Weights of a small GPT-style language model, trained from scratch on English Wikipedia: LayerNorm before each block, untied embeddings.
MLP neurons of a small language model. Each row is named by its layer, matrix (up: input weights; down: output weights) and neuron, and shows model dimensions 0-191. Each number is 500 + 50 x the weight over its row's rms, rounded and kept within 0 to 999. Numbers have three digits each.
After each neuron's rows, "fires on" lists the tokens most often at its 100 highest values on Wikipedia text that the model never trained on; "fires before" lists the tokens most often just after its 100 highest values on Wikipedia text that the model never trained on.

L6.up315:582478446508474484483503473481476510610451476491552477524490491466505409485478548574510499458490475498463515480605535551485477506380492524388563521541510506472543574450501574506547589464475464456473531502497547569451449459480478471388504528472460493522467516382457529448433643420436517543499596592503447538522567466472517528437459538509512551516528447484508444405483519406511454569477478565480460545469470532536468548462445522596639514577496439449463421473570537573495547424468460592446544489427500465480623526465599409537480569435480519572517484506459480471498519541586531475
L6.down315:431469521488444471443527513448550535475497465484422500479549482562390445557545555487575536501521441456540563515532483539460477344633484520467498444527460544487541567544458522563485543454428448507524562523465506460560513309458488501599563572530479469478551519517495583472500440557566498549492579483476531526450369522513531485496436426464515468555551477503447587485451506503510504488470477505458532553438532511486497461511360511519572551508485537458475497430508550537435556470442526479515515521504462501515493632507396548505518536575497573495373553457513505435592598472484544467
fires on: ":", "1", "–"
fires before: "5", "0", "3", "1", "2", "4"

L9.up423:517487500486418476555541467542403533449454559594513447444517510487562505431526482446473439476494393525463502369501524535494372623447446542399532501520431521441496550476517476516506568506477508435473552534518450527490511570581481479457495561505538655509449585482499438466479447492449610546454512414515507388485536482472478461535520570415565545607463519508505458518538465509523451511575441455584475527483517467497428523571481512492575471435527493544440434591532422572466553516450475519512543513501437469511566499405532385502532471518489495536550582535568541536512580451551469544
L9.down423:477548424563568512475477619504571466490526480458537448485507488445472481472548506505483556447513537508461529481529660564517538529496494524454486512479535658479510457543438490506484475444480367475553483480581544481523587440475558522585514575502460432497495547502551563422466521499542531526493448504531434523446567443511471563500520507561523458445325586456449520433541482499490516524512542533522462472481412481508396545505514475526637495547506496497464516543512490539485479656453434463483479490515458522583549455510511524446477525449453422529368489409535567497420460429425540508
fires on: ":", ".", "ac", " a", "al", "aged"
fires before: ".", "0", "5", "com", " ", "1"

L9.up416:534545529502441521486477542448451560448586545459534449423524447524502614482424491516421532518520437489441445493512545475435490484415618559429452518466442481580405509447503474474533535533534471508469513441488580492441586436469431518527341604435473437445500423538450519484457471550408539563497438483543655550522530497572514460500366557496560528483534492538504505582544480558484490516470556563580539553429486523614538417501452453555602493512464508563604524440493474470518543519531496517514517509494475415538546463489540485486518494531464578481466537487480455465476434489469547562
L9.down416:435480503488525520545572463529559471506591501427524502439470407510506520479387508500504507480562494493511561383465548432484508565610481517382537506579513493465483509459522467410502603480527435487495485522521511488430544499534590522528555549533605526546571505600422566447488472505540492427533456464467502352505481519555464473441539541594532522549392435517491505479491545487575494551563595493498564470481524513535450415446608480495528505474486454446498565515383467465518477485551464470456449626436567546511523515447480444441478425504513517450497527497524594575441525451454543396
fires on: "1", "8", "3", "5", "9", "2"
fires before: "2", "3", "1", "5", "6"

L9.up414:511453553546486498555456456472498576542490500553481501590610416486476521624452593543539432471506508506459513412522472471435490461458589566410494501433588604525490474441497453574494493516490468411500470455633545517512453512511465407587429430501566474516551438501506436542541516493389438521519540453552511456436512515474533481559484511477524483566451584475499479479509428436472548488446497483571538549447559479551556515534589510534678404467564537509501510525439469514442456504584447487491519425492498479508479527439476577456560465525492500421467595503521505460456502529422400470
L9.down414:442564507473496450539570575533469456486545512477518476485538487379471531549477477508408563553568576411432528480485473476476497491419489465547470403583531510522551383512593494467509603515604557522440476483455510475523457505463473443507534537468512549467515483558428366454501440528639438464516534515487459537455443493438641508451494500402428454542522549552534444536505626537477483452520477462405484476461560463547549412501469541553481498492526490534541461527508517507519451567532514537490468461463507516491482515493617427546479421521543521521514578635501587460446439470463570542
fires on: " ", "–", " (", " of", "2"
fires before: "7", "6", "3", "8", "2", "4"

L9.up764:568575548549557465470488462429496460601423378569542492463523464523552477549511490542521480553473439464496473521633527587542492541451547511463525427588452502435466432433520566615475541509465462435571465519429526535460472496494574547427432473479569613445417515462440490481487494481545510508489524479427485525494402494553486470543514508463557508563505488519467433460442534488425519455527513537451481437455530599460563461521549514519576569544589539475469532566452429431443536527501542548430452541549568531455491484477477410409438504571541561448528390555488436546490591553540539447
L9.down764:519523488538581498545422532482515394514431542473494520422522610444506528496561528435491523528520535601513573479513545441509432463448608431449517546437553434496518485477494535489406504534590467559530519482475517378427405444450517486389516479502481470535472500440460495439486444580494488465535498557532466441475497515464520424475461478459634624553489496456453546477519456524544431498496536593544380611530483392563528551496620494501539507513437537541531535523462551435452539499514486535508420403448566485543556582432527515520483606439477534506502454488540472568508449482522493516
fires on: "–", ":", " |", " an", " "
fires before: "1", "0", "2", "3", " "

L9.up297:528415506444475511432486471465532494502561524565453496499480506503497502464476573508591512524473524546516489475539499615513501490486497509507446520455551525473468573556545515482540533488540427464465437523417526487398503466511431513496464524461529551599499483570502501393556490487431485575508492511587519605447514502470511571447438591453585481518530623513476429545484450416490442452512569544471548493388480574627569556476501525597536507503473423542500468567471545514504497549507590476551570527450515439502428417486443526397582562505520571508426592400469505431399505463402469589
L9.down297:479537448438526504578536444492608558530470544551628579532422453585525594392568384459495518496426450460475482455538483514462533487509473444568438547515592517581398480477530423478502526538556370411494548560501472494464433491508549420419447489504582520430472506593500448422445427474551429495507452421518496501445505501469484500566503626511517501532513474500489522517464572489610500444523437578508494505447466553475517455446462618507511495547543467511551466511461466479551551527564418524485489485535587531566487467549531473479461452529476458514559544523457533448572440507450574463
fires on: "1", " ", "9", " Ca", "5", "wa"
fires before: "2", "7", "8", "1"

L9.up412:547526465593479511470406401521566522465540504533490480485404505486450507491441516433473469436607581557546502580455529514515475550442606442584472425396443461440502499576537454488502517536479451400401500547448511521443578595436538514516395531451476559459459462556556538560626590519454502488479482439513508487428472497583577449443448504615513503508537473423528478515582405571397447499528542496538524564471542488523415601534496531524525517510466521496517465536559501453555533452495456475550444486485566520415525506538477499560423461558586514455525501427489529493478521524445515529
L9.down412:367517567444358476522483414476511436578575582488429447509579417484432554434556480558469507566516516540529490435420520569536484479342497444490570436503492459511460463408577471485528539592500419522557472518511484509563522453506487500452568475531598549527545403505546465580421491522436505536559510500552605542505500489468502498546536458488538452476450479450443544496392451535525568484616548601523542543526463475520513532561520515452532508560457483479557452457490469473545507531536485542437414465520526443453427448524532565476421460554516538537493453530501458544516479428558432534
fires on: "1", " ", "8", "2", "5"
fires before: "9", "1", "8", "2"

L6.up748:562456514480442518565511441446547496560545460515543539505533469619405561575580436430448479565452390448557498541578456443457412447527555480592533532458552585427491449500507468618519490503498450472384402473494537492499502532537473540438509526530497600426450456454540529517479607455493502563511512566569514515455545466523505489437519445464560528437501452484491402449499464481473469440451552445492543524471558520473472425465468487524552514476498622589492501482560486532578480548537468474535522436450514496499490441449532554506619569479415562546598551519485499454470456494445417404
L6.down748:534413473472537461462515514507505572532433442565416521502472492475442527520556524468437524471468472449501504532592472466516513533549462426491564521540456442424446536425523507537432479476532497527431507564497511422575496518433570465434507412525481565499477471405554427597496571406458565448553485485522507540514518413481487515552497506501563541549374377497474470470447532360491504488518613468484566497432560483518459440438461523499510514513498546573511565564488444518497448519478463395544591452453480557467516616623523545499603601570514505566503553581530496447558549492474454506
fires on: "N", " of", ":", " to", "."
fires before: " "

L6.up747:491521473563483445383543509433540509522547384407474578431478591524484467496551457578464425513565403493472463505533623464447518530502510481491483546561492450572510516525478533547447525492400483457458460413489452515412516561523510532433520474487455582501455491448518525523545504483555486497528481516578463426485544396522435569595474543466580573447467570546509515453540631442611476444562573461520536444505456518506546499565538424532483586478544523518484439462578483481543428510415476520511505401452481551440515562545566503430526469515459537525447502491569599428526437478444540439
L6.down747:492418610479390420568417489514469490549522521556527507499507530544457595460465409425484492425397538503523569523552431586510502529465490581429518515498424559471480441474473500529498438424545457566521513540484439468530502500503526488515499504528560486557486410393515454553513449488518530570471526461520581527539445510528573504509528517464405476453587514559444517523438476434456479488450500530579484541511574462424417523607462480360486436574529570507474545447517455502455430485470489448420650552500474449423534542548532497524504572485521509494530445572533509560519494532650493509
fires on: " |", ".", "===", " ", "==", "ent"
fires before: " ", "\n", " &", "al", "3"

L5.up322:472561478528527419401428560523544490528602513567505488401470529567543465481483467555434525533527491499486512480425495528502565573378574536506452491502591491502518508483487518497429435598446535533463485442515444472416496531550479517464550439507503496466478447443530526576557484377508470539558474471478514493495523445488547553457502448388517570492512444495528550528474647422555491521521536440559426519463389506484608496479504517552469578564539505495435377472510531549429484509431497578498494451501397530528561543530480518439526504554548594615404487452558525467504469486606529432
L5.down322:514470450378342538461436561467496497537466458487564506516459468528489568514547524509537456374466606480523531509548444522543554460524564421459552465461472423467493523510539544522480521450532552509439562512464454528540524455550435492484558485478536593536433425481501564396500476450499407410613513555473590524507470586501463493548522500462558505420566503533615459505513494552483531573527546502537491540494464471447462412505394427508533405505526473512467447596411588485453484450477610554461593529563551456481489608501469511480467498531454474483439517460563519520607517496518498495
fires on: "\n", " |"
fires before: "\n", "-", " "

L9.up521:482400574499468471533423541444537470468488563575498445466474531419503514600488550564462547500494479448480529397419556523440461433496560531471484538506537479484450512571511523558482569569423418485502537412476466590411540527496532565533463521454448488568443430560563539532492445384503491565511481445495500498444474542538507534465510544502576427529562587547568411504525578556467509555536542489538438564529465409345529534469486536470452557561547556523498539535508526367507542493507545471515487415449460478452476523543535647449547581501522498491478457435495537513496484482438390453
L9.down521:425616478391505477597557537552552353529607498440548515512434495482578497571545468455505504510486477413492413438521552476443484370478550483535461541477581553539443545524461484519463548475487441556558537547523494495511492507474462530485421519475570430562461494538490510485449502531516502487492454511551464457573494490412374552525557523560477471536507472558492503547460533543539547452544579495529555447503420433528519479460542563440529464593397464558479471495492580444535526558562498503556460526484557487392517493448445537515538512533543469479366451380481479563471409585489518552
fires on: " ", "vi", "wa"
fires before: "1", "2", "ron", "uk", "3"

L5.up630:517580529504441553595478489479532355512574517482473546503568388553555449470516581475501407499452405507487471441621494548462532535494460568515539524577558433448452509503458568523470466582531421503436575484483520532478574487495483498497467467452371575467396509429421543457498529575485453542390507480548556489494552541567558528517518554538543435547519508536604518512527520564537471494539428462485442510493488451479473565442589563604561507545487509439496536568544537501597503489490439577447559512456453497578521529446480569455497564459487458439523415431495534492468504564453553479
L5.down630:523482602641545474475507458512561493542487560450577539428502555556499400446537477473463533477438460399593507443519505498421490535609544478545583435439533524524520535452506524533463471407554552451441547503543549525538527509457534460403505454517479444538465502473490571588511474506338490436534527460417516538443504395480582573507427452431513558477537541562470513537483528496514432538406478460498537498482430431555446527524516534457593461515462570475540518557506570384520489483471632588530527445451536471422440514547465505536555502500479456431514533510413471514520537502534481519
fires on: ",", "–"
fires before: "6", "1", "0", "5", "2", "7"

L6.up516:514448417515394525500507490453490502577451483534416566474428433565428538437546462488507567601529501448501486491508483549635574507451443477517476598466532450530526504513479524554476537499560588428476476536544537497493589514447519520432430402450453503475444498459538535440542576566545526443527490456493490482538531459572510528392592506584580580423508474539440448448350487333470587496372541457433500475468476552532446464538541500536464520551482601599546489432510532530563494536487518482506462499559432490543526521498474473500544496479488490500483477525511582493541457501505486412
L6.down516:527416549435469484537541474466505479511496470554535554472556574543390611540519534529528447504388515518566432517543439545471496543429498475507619521444473560504484504432527450494459507477535478487509378550477579440474456541571543464493427467498487576532547517510530559529519499471447470508425554528445560480570420522434527465502483581412532500492486481496480308467501441475627516576575504480454535485453549493509460522489499460447525525464415655532418538516548475507518528544441423520455527478467439461459537526485523598405585581477490429499467533490602542473514451502505498553
fires on: ":", " of", "ru", " was", "ir"
fires before: " "

L5.up632:393504499595464487535580504561494420469531573558512462520566433566489496427549504469418512537477402540468515475449445469527537524476452494442449461547543408519469422492444449554494501540520497527477534573498397477500444479494508560457529501480434511547548433509401518476519592450455478420554544554490501535578505463462482636479495419481486425526511532436530544500450522441556417550619491565486416474533488497525441587526475503435425482507480522470520493540519461587576424515503448610403528621564449425549542453518560471500495465532547489460489384533609455432503479459466530509
L5.down632:495559475540451361497491603488526518443439578508530484410512484469579550498518446506478554526459542512496482370577535512570505461486476528443464498490472436492450574446492398559453429515517498434583501531589506481476497548544562551482412592445519520543484446585462515481560533519536462499477464534526455582497480517555543361507503565465449492587476501342487477520459528496486513476549412436568478505530410421467472567570484417484534508546543559482502449461503525510510473522577464569426457482522601495514411456567512547489460559481497402573521504474425478582524586530470568472
fires on: "″", "s", ".", "o", "°", "/"
fires before: "N", "E", "S", "W", ".", ","